config.yaml
n_layer: 14
vocab_size: 8192
norm: "layernorm"
positions: "learned"
qk_norm: false
init_std_o: 0.0379
init_std_down: 0.0436
lr_mult_qkv: 0.4
beta1: 0.95
schedule: "wsd"
batch_tokens: [32768, 65536, 131072]
doc_mask: true
train_tokens: 444700000
MLP neurons of a small language model. Each row is named by its layer, matrix (up: input weights) and neuron, and shows model dimensions 234-329. Each number is 500 + 50 x the weight over its row's rms, rounded and kept within 0 to 999. Numbers have three digits each.
A block is one neuron, or neurons of one layer that tend to fire together. After each block is what it responds to, as a language model described it from the Wikipedia text at the highest values.

L2.up559:544571552421496553423497476545435509386557569536523561541536482492500606520509593467481520511562466494514485541522540527467578521447550457466529523414470474583662475431426465452566525460494473428471474450496494495547511421491462489392399524468501539520576506536450475400551585541543501488
L2.up1604:551568518533539483453499532450343544509434519579503475559437443454585471461469503424592491501585424468535457442471466509435460514506425419457573486475473442482580516613523503432563570495474589563498517520477338530525479455559508493578387502409431507478462497508522513524509515558531477469
Stock phrases in Wikipedia templates

L2.up151:515534448506487447504474529478537441514490449538545457480537443457500550553474514473554466440419510495568448487521499454370485556562462473395446527533527449478480556531530512465509547472556540485517471530475603620508495597534517611476522507433537478540419575528587459462496423573524533561
L2.up1647:533566529519487458542494493586445440376533477479503506406493573553541504574486510590580584503421507518480466458454457516433472558538483541465508468507462407586542492485460490420461543419498553471433517501541496476525502480438527552538542559475564480575471558429489461404513447462470450505
Biography article openings

L9.up2:434493489528490523489625573474509464538483488547502476404555478531578502462556435491568508518544490455509468438544517518525626590472606516449495619434467456561525595521509537485575510534478445452490471500524585407443500534504508469454436484469496469456549520517498522494456458551456510416
L9.up270:493574474467403484374547476501463503436440419576468511445547585487425566524526439485506512485596482359659514581477482563442489512492509464542410461523509504479546555559533496450527538432441479383553508502464505495570491548538498511517475436500510518462523557474588567455470541476460495409
L9.up1072:656558444523438561515432495462535493492463419486515487603551476506444423524512544522502423530500529388489522545461454446455530482490527515541448539458438512577564554453493564563621524525494483381465471509507437396403488478540571407479506480522441477472558497456424485453447430491476461469
L9.up1915:447503519492522441464444477587456521498421475459548462509514460371507476548460591456514532561527461470476548548432490525414566509500391514548475524445440537417492492439441515447575520471543562492539536502467476459541566486531527498496517536474465445420539529385461488512456481504452503529
Possessive apostrophe

L2.up823:520390525500442465540451487412527494421518474419530513540548518470526469388519468506469561524438526489437555607590529446557433477559453506459483488510543618559525555405502437583458611600483437377535524419484578527548475546535489518474473558378505493457519460419450482496536413461544475546
L2.up1213:513471583491509472472528541425487497407451545545527555515503537470514422486397520473534449460475556436488534579452490516425517463559613432462366541426561433409498492406534459482562405434460557454498398549494496493490532528534469447493644503407421454466466469461467492439434534494518515450
Sentence adverbs before verbs

L9.up527:471491441487482561555503502462461669515507527490561540467471500485477527532560418545522523429468429624496475525516437529540520513450482510540506474481550571488476564410480476533441407537530495455532472426578505543530561526457526576499378495467496503503504538417453467426477512482514420535
L9.up778:560481492463482531540469500476465515468533523571563519500409454537553515432479456472578432500501485582387469551504413475502472591525542474604483515512489544493570519445475560505444543560552470451583377485522537475480521459581523493534523421527583460502492608476524482455464429576389452469
L9.up837:474510590502483436521526539377498535542608525461589482489531532532546494478553499391637597575420511457420539538451534449431450566413484472493587434501483453451463465418483477524478503488515547512566449511541456544517543578396595538436481379412553491497466515525436423411466453559424511508
L9.up949:503484463441521541401576497533510489411435520494531529479467533514496584465504549538494472385458461547504424556489561434539400519422448499543440506546552481569523505442450507577442531623569498545528427471568545502357539516477538543497389423451576411484615447477445533482470481428305439483
Prepositions before dates

L9.up357:564499402545483565499501556420420499442506485487437571472450510465497406515532556550553497530553574352599497478498479464627536507334554484479541517554592479539426472633432549424470461592511549478409468465456511506395492455461583477491480510500529440473472437590407509468513549518461466551
L9.up1341:479416542547559551417493560530507573492520461547475465585595475545467445633488561435455531583510541543565581455492456429541544513465535456455524524510477512449492512353496545468509432517457539455566476452572508497446584554520524485611542632530537465550505455450571528491523363507446387565
L9.up1558:490541456584469466434504461443582566475510449572477550569514488490566413498546462539434492540531495459573515489497464524472498480387505524471491499538507567432511471500409543428539516593378533550436375552512578493471552561496458499493463508451473397583483539560474593650498583496431518527
L9.up1784:542521539527441509474447422455502505476561516507437551510491494554513437498541488440577604456406517472549482441517476634485479561488501497492501529485472557486468468399582414473497450532451495452524447530468520428449418571529498523490484448492475440496496526530552413439563464530528532501
Adjective completion tokens

L5.up108:543531518549518490434564504519484490421550457528466622500454618531490560476444507540489554496471494488550472509502457451476496552575493535425576438543530475518556517634479442543520496369515549480504442570442437497428597461561521611442412528514459531542404498483530549394470467477520553422
L5.up522:514488485525475588413584471501442515510463500457498506472567617505519467511508511539505539399469443559488487452562487500459561456541469472584522504447441459470477583532511454482574438596499487446544444449516513533562498595510453542537456553454490546448455573494564557499567497532628524536
L5.up667:525421553421592523526513509479463422609435546563470558494457548540523491511494505476535493487586473457550464375589517517536492509479477583494544483530476513492392552483478441472456497554522397622534490441541487600512524475459495589592433503456439390482510405532565533509501480517548484498
L5.up906:504550513498563485401534482554445546498552447577524587510467439441514484406522467575503456479625446534522526489521557570410497445470586511569532463541566391534514542566475545500427489502599461534533504429475488499538456477502527554396382526569464457461514518493575535597543502504538490434
L5.up1288:500577534482498531527434518580462473564500517540516491497402442386526508504456546496447472549468456490517448499515526510564418492440529461481552453512448455477546492409425358538502487426521553458518558450531528487534471552516498521492482568489576482453605559601498513497529499526478466560
L5.up1310:556520527569526466389508400479486496503569443603513522483486601532495509510467530478469532458592544528520513566493556544437564488509489556583553509458533439486466533553488490458524440461440526503496404507513441455446479490535424609503545561479569463451528489544545532517499547474473503430
L5.up1798:482475474404569534496491442536495547537443481484464538539523493593585498513562502484473460566555477487516529553525517536456520476547474532460508467565433519465521561496615512476476502456568465533527523504501529554409370493497554530471503525524578488474492425571519529535489540547460486484
L5.up2030:474515516477560518483436472461480569478445376425557375488452484534461522422532409396451469572588447544548542398363565603415555399517519575454489465519402451506507537507643481485547524504502559495502505447476487493486455516464560586594517664493475571547507450495545597494519471516496478623
Sports contract prepositions

L5.up607:492493502568509476508460476418437558436470476531504498577426436512525559481474532452523549377512440550446473523483413499562449468480482483534453591560580411514499459542571579484450448486454495540489488521396511530436491526454539516464561442527529454516479517554562499449503456477508554505
L5.up775:505433391508528518463421592586457468585466491459535471501548498526543456586532590455553477485492529516516515522500495522452529562569574460557514548513470474465435538486435512517489493484498494526452529494492540437530433514524444432472465501492462493501460496517577538455487507537488496498
L5.up990:415557460442475491473621536555506584462464447533544520543554496605502580557490521513590518497513434391462510501528461450504485541416552567350493546518530525534500444506487504534521530555443521574518458476467571627501387574470523520500462439443459491606507554483550600536454546461472579461
L5.up1165:527537493436575530521471549388553479524461494475511494462520576531611575527506439410498401476560556545471498592399518526439508494498471495520460473503553527452530428485462521538536425567447508443444571446530619501554395483462645539439459543548537461533530451382445522493542454481457580472
L5.up1280:509464576490523468526543554550553500504530455484479515386449465482535565501498582543538471536521546521469564486555529458527520489530523448474477531492527476549457527469593606503451511562504476514524524523427575615436447462506595529441419517484459387431464574522421501419571512486481397486
L5.up1305:444564520478571523494514528580515461566501488494556519491452554529608518523475494543549525475497594489493516385415503484432529451511441481488450444450523532530432490484569588491497502502459443450525436585492619471534505396459568452419488466469452456487416491544530466448468437412531518494
L5.up1675:510511503528518453503468571465489540441471535597507407555411477468561487509491521387563471519548526525473602520567561476491561447519513490571562462523437372476466511475591646538539459524438556488525515586471605639485496554516566537387468512539530425528416522487479465422535510432549433529
L5.up1751:483495493517501569480469491465491530411495522553435488505550485541474497530554562489434518541557479548507537468468501525547497492506543460508512656576529552619426453472499538505463510511507524536472432561510525497505468491503495541472505519505473414563510477563466515466540504454514499469
Plural noun endings

L5.up65:529540472495444591531528546554492580447563464475511443490588548561528490578563505487467477448499487509476554481521452538516527470486548417589453613479553423511396492520401507518479479505446500513515574482456460429438574553489520531470437568572527480594480422534541450541512518471506533522
L5.up436:444519477523478529549545529534484552481515628515516466462585567479521479525491446518531406490527478522492472580486458514451454448462518485506526587416481438420509474537405514575513510493515459470476530498475549552519495543472542528510452556464460509520523568396520499679558559542467418547
L5.up616:524475577549414468425525496494487440455477419536495490514470537525531490551504481485495523544521450581552483432507589555488388475502495507444531593475593492427540469473530475493453359540507530577532533469505408511484538599533550589484419492502468504469477476384564499511449462490538485513
L5.up790:472615533502518496507445604522491460544542434507486550486420570491530475519531560475508454509497415485516473524490515524537514438440500450436499438469556513458477433521601484420541538586554444507592474544451508588481525394551478486462498508522500536476500497525467596566567575544418541431
L5.up1102:426514542547517478528507440544490433550489539528557472539504472535591489430458464450520562563585587479495508518443424535454481569515458515545471449498458487437480478465515487486481635531511480588477482456523516534549504547468457559512461473507449523538551482458495534544510551499466490469
L5.up1204:436396531600514450502443540451426501525590456499650448511596484443438451450508507503531495479583466587494573497467434508421486445488614512555491483442598542441458584524540541590480503511486422603494536503415590457506495559443568556469442507602571498447543457461487454531447505540521545386
L5.up1461:518463468563498531487484409525407498483600515516486533481546531447430535452455516526437422444403580509505408453419414583464461606508516459434528557407488548403555536528451491556531595354527498478484615500423532456491507587561502590455432457516539398467456388458539505513407395484455510523
L5.up1501:523501549515469507552513567448549444502467485494526387518493449510524599468562498447522499535502521529518458466543387506532483447571475503556522419416536440499458531585584490527480459514448467547470526424464505415425490475491576433489498508579550486437544514506521516421516486580489492495
Mid-word continuation pieces

L9.up341:377534520464532430501452482517487470487484517551558532509525548534429492486465467494456562463418531570512537504447553452448557550507469580479464473572516540419451543566484500473478537569564500532502539489426547444460518543510479628397506562493598468513489450564506478383490453486523519460
L9.up356:542408572496542516455420496546527476517600385501510482646451487565492487483434534524387482511475592428633472561412551607566451458544539512588450388492561536552449481527498540532468495435411419482494435487442615586484529473553528525518481500513534438541468465547499549511524574460415488448
L9.up773:578495431602499452553598506523562477491480543508553416507455547551471546535438488510552416492453523430647568521435545452482506527494535489461417462534513490453493452533534491461539471639455511521516511491498594595469473524468509615427520382603518470570494453499435555493552477469544574484
L9.up1892:423545419391629477403406514466534540535590467516402483437470563459519447468404545468419612511494466509486586521450450509425457457533593449597454476455550493563415493480557437515425565509437474463466503436486457430515619465507463556498513561456528417519510428473546540473437529507433465513
Plural noun suffixes

L9.up1010:467540514435529576449493409538422486469436500628496607558418554470521515502455483439589440421544498432491443485452515496549404509454539521460513507565508569469431507463415521357543487444521416623509467469510502543480491491457409597541491480479468481494519507537553489476483550579518449467
L9.up1157:473529446493473632449552561416516443554498556432541485586436583523447470535601557523595508557435484426509458489414427452506521468487496552477468424476517608497553464488489484529490488398436488541460498526510498505576559478447533458486463462408477438448519430464449401470500519622606522575
L9.up1703:464468495530534499392514377494608470450493453614456526555492561416402526579482490494506581474602464490504546516603527530493587477478545553423456453540506521505450504553516493495548430461469492547581452501448478544602426499442508449519386469474593453529480477476520559436497574472560557614
L9.up1839:485522540411487484465557468563613452451418425510434506449505509544387536447494507517554520512561407399492426497542461483508451465491512562525514527465486631465495476545460524474558503563522477497522447446514489546513419416544463534531546573514487520436408465456506414516537470543587499487
Sports career and season text

L2.up135:470600517477593486541486579491532419503585526533501620455599651536363565515509596492528531418500509430396498509429485457451475531565576524427574449493402536511570592526450545529498526453464507487408536441597479436467553511498508537511370515540422535494504488503482490523442458524566555502
L2.up2003:560534520442576529431607545460411462550451504540478541461578474539458506439552557557508482527500453525465403504523586469524412497475409479463513437551604449546494562596464460590476506523575399578439529464521507443489456514489458606555421537493424486471595462549539537407510481502617498414
Word pieces and infobox nouns

L9.up75:528484548462591630456404466430581512585559452584515486530562510460442500497522535488481515503442501560594514465498435447513466451474611446514486549539438521537524626437559480544406432488491517488583498524544471515578574546577531466455473455360446545505532548566548557496538485531536459449
L9.up514:523523551510513494531539524467500459567521404508547441406553545544466519500486491461512463555476417504493478475534434493515499416480516525497510495430499549452436532492440450426582592512414519527508476516519520478420497447428501446530434557436510499514506513479562529549525561524484455474
L9.up608:470461567493663495472494454599524567510567533581576471521437583428485526527445509478479490543537397521523464464531498547453495523481531483466477445610390485500565529398470539453497491541415423454630406549446477529419467541520522432447479533613511487500495496499452433498451474488523507573
L9.up706:433527578514581443565469519553536555510512522543423464568503590405574502500486580500508469515472385500553543522512454481542480586452579477470554532473445464483496548455512477411487448565549464519489576502573487512574522569399554512470456380425473361524469456568418535499537554517535507672
Slot before a proper name

L2.up761:492488445535529472497541564625557524540505547431525490471565482493594374467539486541458471651479526505408443427540464459510455510520508445571562517506489489450478457435519544508464473595602513450473536509440542468615481493444511460542553482514493373458437563507506517561524475502502536492
L2.up1874:506592446545523584489530500547504467486478493472490446512509489580478424468516455552497545529422472481396508622420444424523513489523425504366511565574505464481483467484409496437522485525543442524535539457514401519465466542440492510507518513519560531482520500543504528506421504550514612538
Noun-completing word pieces

L9.up1070:540497554446529452463470555512534560456558440480413537408454571449536591441433507481529486535561504433515533477499507461555528517450519514459527492446472523503492454554458566460411532467541559496546589488512517458474451534491501571525466521471474497484519602517602376480618453552550478541
L9.up1426:550461505480576471489468533510459499505497452503421543501475463505520466529474550524543499455599423426533500508538488510490567642468483428470534503542545505471448396481618507465492480561507506523553470469517457493486561464548480487464479473514524530505573510417545445482528468527520481530
L9.up1974:564474636520560456491463532554592580583563456488434615461411460492473531489461537529471506521546573479534534497534457491527545507466547562482522622526516536527436484490554547481424537491488607551511552472501588506544570432596542496550520448494514470564538493503532464503641477471539423672
L9.up2044:566544566473599447491522565511549505478620395522490596484433499439514520461466507511466559527473539553500556478549496534534508467515533520540495543563524509502482462445480531406444512521573489470509512487463522449517516536525529496495486509523501482552495499473551415427626457504492429620
Main verb completion

L5.up25:515390585509399449568482497537447494523587591417607485485491575508567475533541569491489437540488480514572462543536542569530482468486472406548509518480460482464420483483524451497495494524389568466585482484463474577488588495449462499461434537561542436581551534462499529547483477478544484484
L5.up245:522504460558546507567518551667510414438406494421487541540438542525470478580553544522548516544531436495447506553535506537586562490561469528542460519494541550398507479433478502512474433446504529502502388481573517465549627502504424531504454536475494514569520454485552492587507526533543557466
L5.up362:552509499545508490499493509497502556458558458499552504528486456572430553483483506411481548553411454601589525503406540483525487505501479530479626527515514465382467593423390515538447484539414525508407559491423535516507527576626506502498456551508559473461519557559453480621459513463442444484
L5.up750:495509508423520419397516599423481568503529534487506469513576558491536451509560508496370472498539503562507514460531421580484490475457440480386545463488537429417426498458459464458480453486405491552525526474469494480508457545516525502547533618497501567506540492593573498440474470532522586564
L5.up1477:532491458499512470480477475453448431495423509486524494379520474520429592508519527492403454475495548413490379569526531460509434533575655469484564503481541425468428466536387521468498466574492458493524475566462433479509341547442532534486550511524511518481513390503505551569446477514488481589
L5.up1605:615486502494493405521498476464489473515500486451563537485542568412451485532429450478540446436542403529495566507528483502564515459487536428512451499534508478429561485525500562548450506458469548498624466501491559562547501560557482480555523508558507531440473539453562439503544588492460524526
L5.up1774:469534450476567494512540528509518508494513510443536559460597517487444493468487480421533504434473579520430537474513410458487486441579481502539522476456497567476480538458531507517400387562473496550490565465492507523567534600537515590571565488509505476482514478449480387555496497538467452404
L5.up2044:525468548531528524475578507433458413542495513414464461435565434534537506478498505399469505487522522478472473515498508639472482474543508473504535465568580485417463473463476493457439473447450511515545421491439481516444564536413444514532408515523566520473522521457582464555566507473435611388
Ordinal and ranking words

L5.up51:574558529455578481525539489517506559505551492541489400424413543397467519539483555451507561509558442597550436605481516423456505596490454551437476469563473401491536500421607496521496427469489569463511390456537479519472439524526472508448500468530400523522502460526517483476501545422452501499
L5.up89:426492463458450478546522438491516466538527500483581500522534523529499618539539546577545547461382515399471438529604483548486427570497478505532459451498447556488542503365467536487504428489551427528477420493528553537500436559465462436550473442576454478482474464503454526472482486624394505590
L5.up100:463570491489464529497428521524623579466451453469457577403440558462562483503527553506406524477526525534487483535536459505380504527431540455504497424532444501531474500486603455487477475554511502447453579492581425398424622559502484515578478457487470601480524565453525488560529399528523552582
L5.up697:504568512591523533529522513510519447524596567512462575426460504490479558521472577464458525508492456550488542496437497483448497485513552562468422458556473484433508580510429507473502485498521511468470520515486497430491498602474470429526528454580492467519595498446434484541583535510595483566
L5.up1300:539613463521612404500561483514492554457510487552496391481537577428565494464551468549514564515516520601603378553550531436527499520448487441524533542622546483495411427504494576528525545536539457526442541504372443546554433487560451511445510461546489527567503500475539439464519462448474596544
L5.up1402:520467538467551520479396523429480586468520454513500505406403457480528520556464504432477475561493393499483458522499405489470569449453545565524390438478445425522518511467360472483407552504510563514480537543632449448524471469516528499524461492489464548560567535485443478434588507466555523495
L5.up1716:482552417519538535535443500591458455439514556539510497480520412458547501627521501525453591528552495453479492432512383471447509545472511518480531438521489502559493465479545514451561496546532457493594505478540446366502520483443481609573582425526535595473475492506502513465529516488460516502
L5.up1813:503477491492506498460502471515434513462438481429379440536533499457438542597517520492486554573480524460533475529536484478429437589548582432515473447593470497489510400387492498468483544555571464453436490479541502520503520480486553462594613514518585461497570493481498479473507472592475513520
Verb inflection endings

L5.up316:479429484551489500491579483496446489479494525499590444540513499553408547513472562446596412387478473526453478544592531512472424471470448503568523493543545512506533460441493552492436513567486514538521494446523517441514578614458464568605368401472568479515538450531465513556480530589449627525
L5.up356:503555444455545493592563526525442469493462440539476470522524437470486492451458443487524583452413523448494492450564504587476501491563572399495526487435528457443440521407573490407466601410550511518496579536471483504556540516435477562574525497454470433465450539535467488461509417507552524466
L5.up792:444463427455542480470519545470520476436451460484508616455515572503506456531507512395544469486442491553628529501436412446567572555466509525563434452500517454532449500495484410523422546534478518510571529446526536548536550540455596539493456603505581434455521424445551537467532485531501540477
L5.up1177:535495433462408581536453473489512470447562563505539528634517496613439462512457563537454431407498487564500507504553410490557516567605517480528569472547509475448478538411432456485478501513466559546450500588559436530490475542454535546514506582507574519544425560582525546539469543497556488521
L5.up1292:466492439536429487557541543553530504455411519541452545521436496537599462591502508479475465465481500345488470456538499401461448445507510498523515504535497510382518458548484501502514493486561581511522506626480558457495428674491568492469441481506411475403477540516434414516431508511534565490
L5.up1765:575548512538506544494546436518490503488478475478493450525539454594524566460494530517561641599517416547544487451419513434498468487552500527524445478444484377494469543423472438556501446485513522591493581527446530504577529532510458471540535479524447589523511534524488437527452448565579413455
L5.up1970:467533521488509581470487602472466518449464502501553425427529540563525550440485443460529548515476481419510564531494424487439484494545507520541534436635522565438492471460480504605483534520511514526565494397467490579502497570328406497422454475515482539528497502512550449470433567523488523561
L5.up1985:578553457460546503570414473469503583459458453453481531564538378452449544455430548485517504455453417531560548443410427413507483558492443454530534497455525481439404448466514510461500516558449554482451558476492459475508413525481535543509505534436515509518513550522556479611513465487399444418
Date/place preposition cue

L2.up689:572481539471439440557478510542599452458364384520418429572369385507501543453505486541541424568514471476597418449538415521515555530457576600533521450545481395562502475556516479440530587472570520488569515560514444486545475413542530414558568520497497501495575506501507374464543480461452521553
L2.up1562:554469486540474433608459526618601515441428412453428452551347444497506514450528554605451446500461480498518441456535483485476534541462512564519524415567515473577469510479525461474471599490518478496562545476569485412440497478538501479488602508427485525474494436498453450510529472510451461538
Main verb after subject

L5.up159:410460544524544522478546502431439497497492499489505531497492550440403638430555602523446443552503482525442528434489501465422470532553562541526437545458415495482537525474501498483419471559425413401524507469476470529490510515523580474589529538535472468555461576515451476420503491548529500613
L5.up589:503532542507544449402433501496532482616467535583553481412461591569623506492488490522467508443484506424533481476603425520526555509577464572529563459475577558487602488446520503522527478533527597404478536508454515432566519438411538486562385385493470383526521452586419538523505566480417548507
L5.up765:417517522451493555497466562542480538441529470615515463561473553478556510535566550503575432598508584450456463536504563447389469426531526543425535484554430492438525542426476588550502482524522457505639565488487476471490417552582534479458601548478443483529515490390453501508467472473517560391
L5.up812:503519528532510417410485426485504470459514475570548397579517520478523439432448527554461426492564578584452466465569499489429456510490560484483487530630554501452551591500526522542518519539490431515595432514601450475472525541415462453509475563474487453486529510440570645583517412496560470532
L5.up1051:537436549554512451533525495387478488475498569520470492425485464427520512483571556452522595518567441427476468466514443485500451514505491519497400470540461468479574540501601435522464550442485480462530593404489506495514556570549502573408511418502503437520571475528519477657578453421481465498
L5.up1063:404585509619569614513580429506477392551528500556539490483557566499481535484469505545471467510491497508516473450581539532530437485475527532520566431538519433473428562511484479580493499472486486457533540502459596536447467476557559673557460483545512477518590572397433419378427479532525406514
L5.up1470:462547590530466464551557459448517567502535454431457412498453519421478555547431431482564552544529537505542470446539434472406474524519438510533431477558542409513455485523509615569508533416499539512488512504470481481440521514517403448516461504478462485618531394450408429458527530490542439501
L5.up1507:539532607553571441547507507460477493492484519499577345438443642454546464558498497480350479501474508464531579531514531460518541484531545520486463442548439463454521573448530466486441546555572464447492474510522445511476523480567413454497409476493515466564467440525491508464548626568474389491
Word-final suffix pieces

L9.up482:494458634561525467533506569510454496526500519460612532439507495484485391564513494486432485491446416551602568447444518498506481533591554529538570592442476483491401631490435476481535490469599422428474524630466406496511397630535525493517516507489452476474469458519530511498557549442503426528
L9.up486:476542527516428509486504564450496510417494564430549488521488497427516554459452587551476475533531524472484521505404519487420543478596466507397430454449394595506489512600468451518519560541501522409492492530508441472458473527477600488590506521536449467428546495376518477504585431596514485508
L9.up603:538562505531484528545528512503510546429447494510538479519403403466521464499455510585471435550545483561551576513490407523435514551570585468538442532516502540453467459501538531465499596429598468412546466566487536484426531464480412535598412586422580484486575405443495467515527419479459472557
L9.up895:466477488488411517486478453540492462487533454414565532518543573520560527456522562451465569519468432545560578547509489528520590529508442428461517487467366422450434523474454500508505488444491474457441459474477523437461466578473612455532464471566513449433545512500528512541605503518554504481
Mid-word subword fragments

L5.up417:517507430410584571494453580507536547523615456554516532487528535564584463625514537450492458462509446549489541528519587421459441562454448496538461525388500466452475429566478458520541542502455518435513474574511513512517571472530542487579479561425487501563423485478471488579429427530425541534
L5.up632:473518557526468429473479436342437503502492452440543535480476477458417506474436467583511534421467516550443538520491472531393428435477495533521472409522437489489522466406541445492503494551517497514465576508532505507474554527576452526573510474571445519581506456520467570483466530414565533440
L5.up684:449487467505545431646478578428535440520520551555540437453471428501559488494465480515522495448494518549404474501526612543429441532504436589464541494495542504450525510398528490428463532511502554592506473505513478424543545492442516453471438427447495369479534469485467487548568489513524566562
L5.up1423:468563487540480393519566459438470475578503499516521456462452500502577503439453482493414475543470505523524535424490528528462483453542508541553531457579456486393502411463505524367493532519505515549512507544413445500517544458470429523515482478542487507505509528519425515520521469490457516505
L5.up1547:577494493417487528509388393549575490491512486561475578458544505402579538525537557484418507524508515511504514585503432425470563507550451571453456488563549582485463550471511581526447509588570521413518555434493534490481465484511648486532456564423507473605472550449541553569502459496618558464
L5.up1681:467443539439449587577527548472440464517454577551506495523487522522521487483447466587522441452535444462552464433523441482468459456516432533441472529534543468512541503497489519550478495480487490502515469493563456508491509424475553421521529590537508530453597411512423478511512506482566476479
L5.up1859:408553448474494479513367534474499544435447538527513471477471466472549509458505517483431526570606531479467532418468554491549450426450531467378527525493446485492570430462533481414469529445541494607551473562567530512546528470434477572483456536435448465491445489435453479431533486494540459558
L5.up1956:444538431419554559557465542455525512440559533471558512545487515493605494550441469463448569497544562513483495494543429423496442472517496448492519502527537554462521552439470446478475508446510511504531627524619444587415484589565424548447403495614433546624448498517450400547480571430568458458
Passive agent "by"

L5.up109:459411538491507574533495480510487425543522433514522550481603526520513476441468499466442502418511409525416468558483547554520518537474505392543464556514544543536455488501334548566548483545445559503528460533567627534395545609429449472561548562560554383431491391487459480544576581530515487437
L5.up497:545515564561505542496511570523478504428597502601486539511413493448462557516491503435475508414506404523525493458478490479521479518451490461602447560527478492459488398579514504483545484584493483570511507480505398502413470502460509507568512460530550425514607405463478491553560570556561554484
L5.up563:468469509573538524432514500476400433429510540476461560523510493516548459455478495453455426500465530451385540568522539478571466498431477439475519447506525510552484465544319459464459481495549597483504506512507542491513492499546535453502564508547538458548383536556452519558460432543489391547
L5.up900:504557625553540475570349464479483528472496497441494513448490542468495496485528486472430515494612492409544455564534411482472389485479601472539515485447466505482446490487425500445466465487497482580464543524404550469499463417499481524619502452500534485544408475530507501501515531489506437448
L5.up1176:441510525544554466574496515501458527458493440554481557484504557541491556491492510480494492438436490477494496511447487555446538436414410430441488579613410447527498528494430504467481540509526464550519498478462398583480497486374486542491571573524563515428500480470442506573456456626532526526
L5.up1259:472569432559432466501517468463531491388543534513439511480602512526464452460492526422424412490504416564479442582510540481502437507531586479567496519416524546583453580481512471488508492518543488568566494546470392441464401549483528561526490523624567509493482464499442451486520440517498479518
L5.up1543:490513539540496461530491612459439468536591569563443461462440392491567518570527484539479487539527434475516450528536493491562540465406461506504512532503549495619493519585484416462493467528405491574596543419515532572517482464540569507482417558469593461460492528478561567553462560545546523512
L5.up1781:509598458640545490437538495527441502538459535489502478552509485518469559508514470451512523500505575560493454581547444540525449522456482526478521590513420489482519509529563573537501507529548424487517496528435552454458481538549493612507445471528469449534429453466523571555514520446565513520
Second piece after word-start

L2.up644:532566386425574458534572630481438532418456510533460505515494514561563488508460514513468528496540537583553505468479464468466522416488430518486460501506554531522556531537481505517503559478448491518606676502554426403489565420454502504452396552547552493462490454458476557452431572469543461578
L2.up2017:499477540504529534586600476564450527386439628507526542502473498576514560422551488523514531415522472509394457490549466468495472494568502547444506444524470528513533527531500527553476486539472501464542411502417586598522498481513590521512425531483505473512517466472569458536497613498423463526
Formulaic Wikipedia phrase words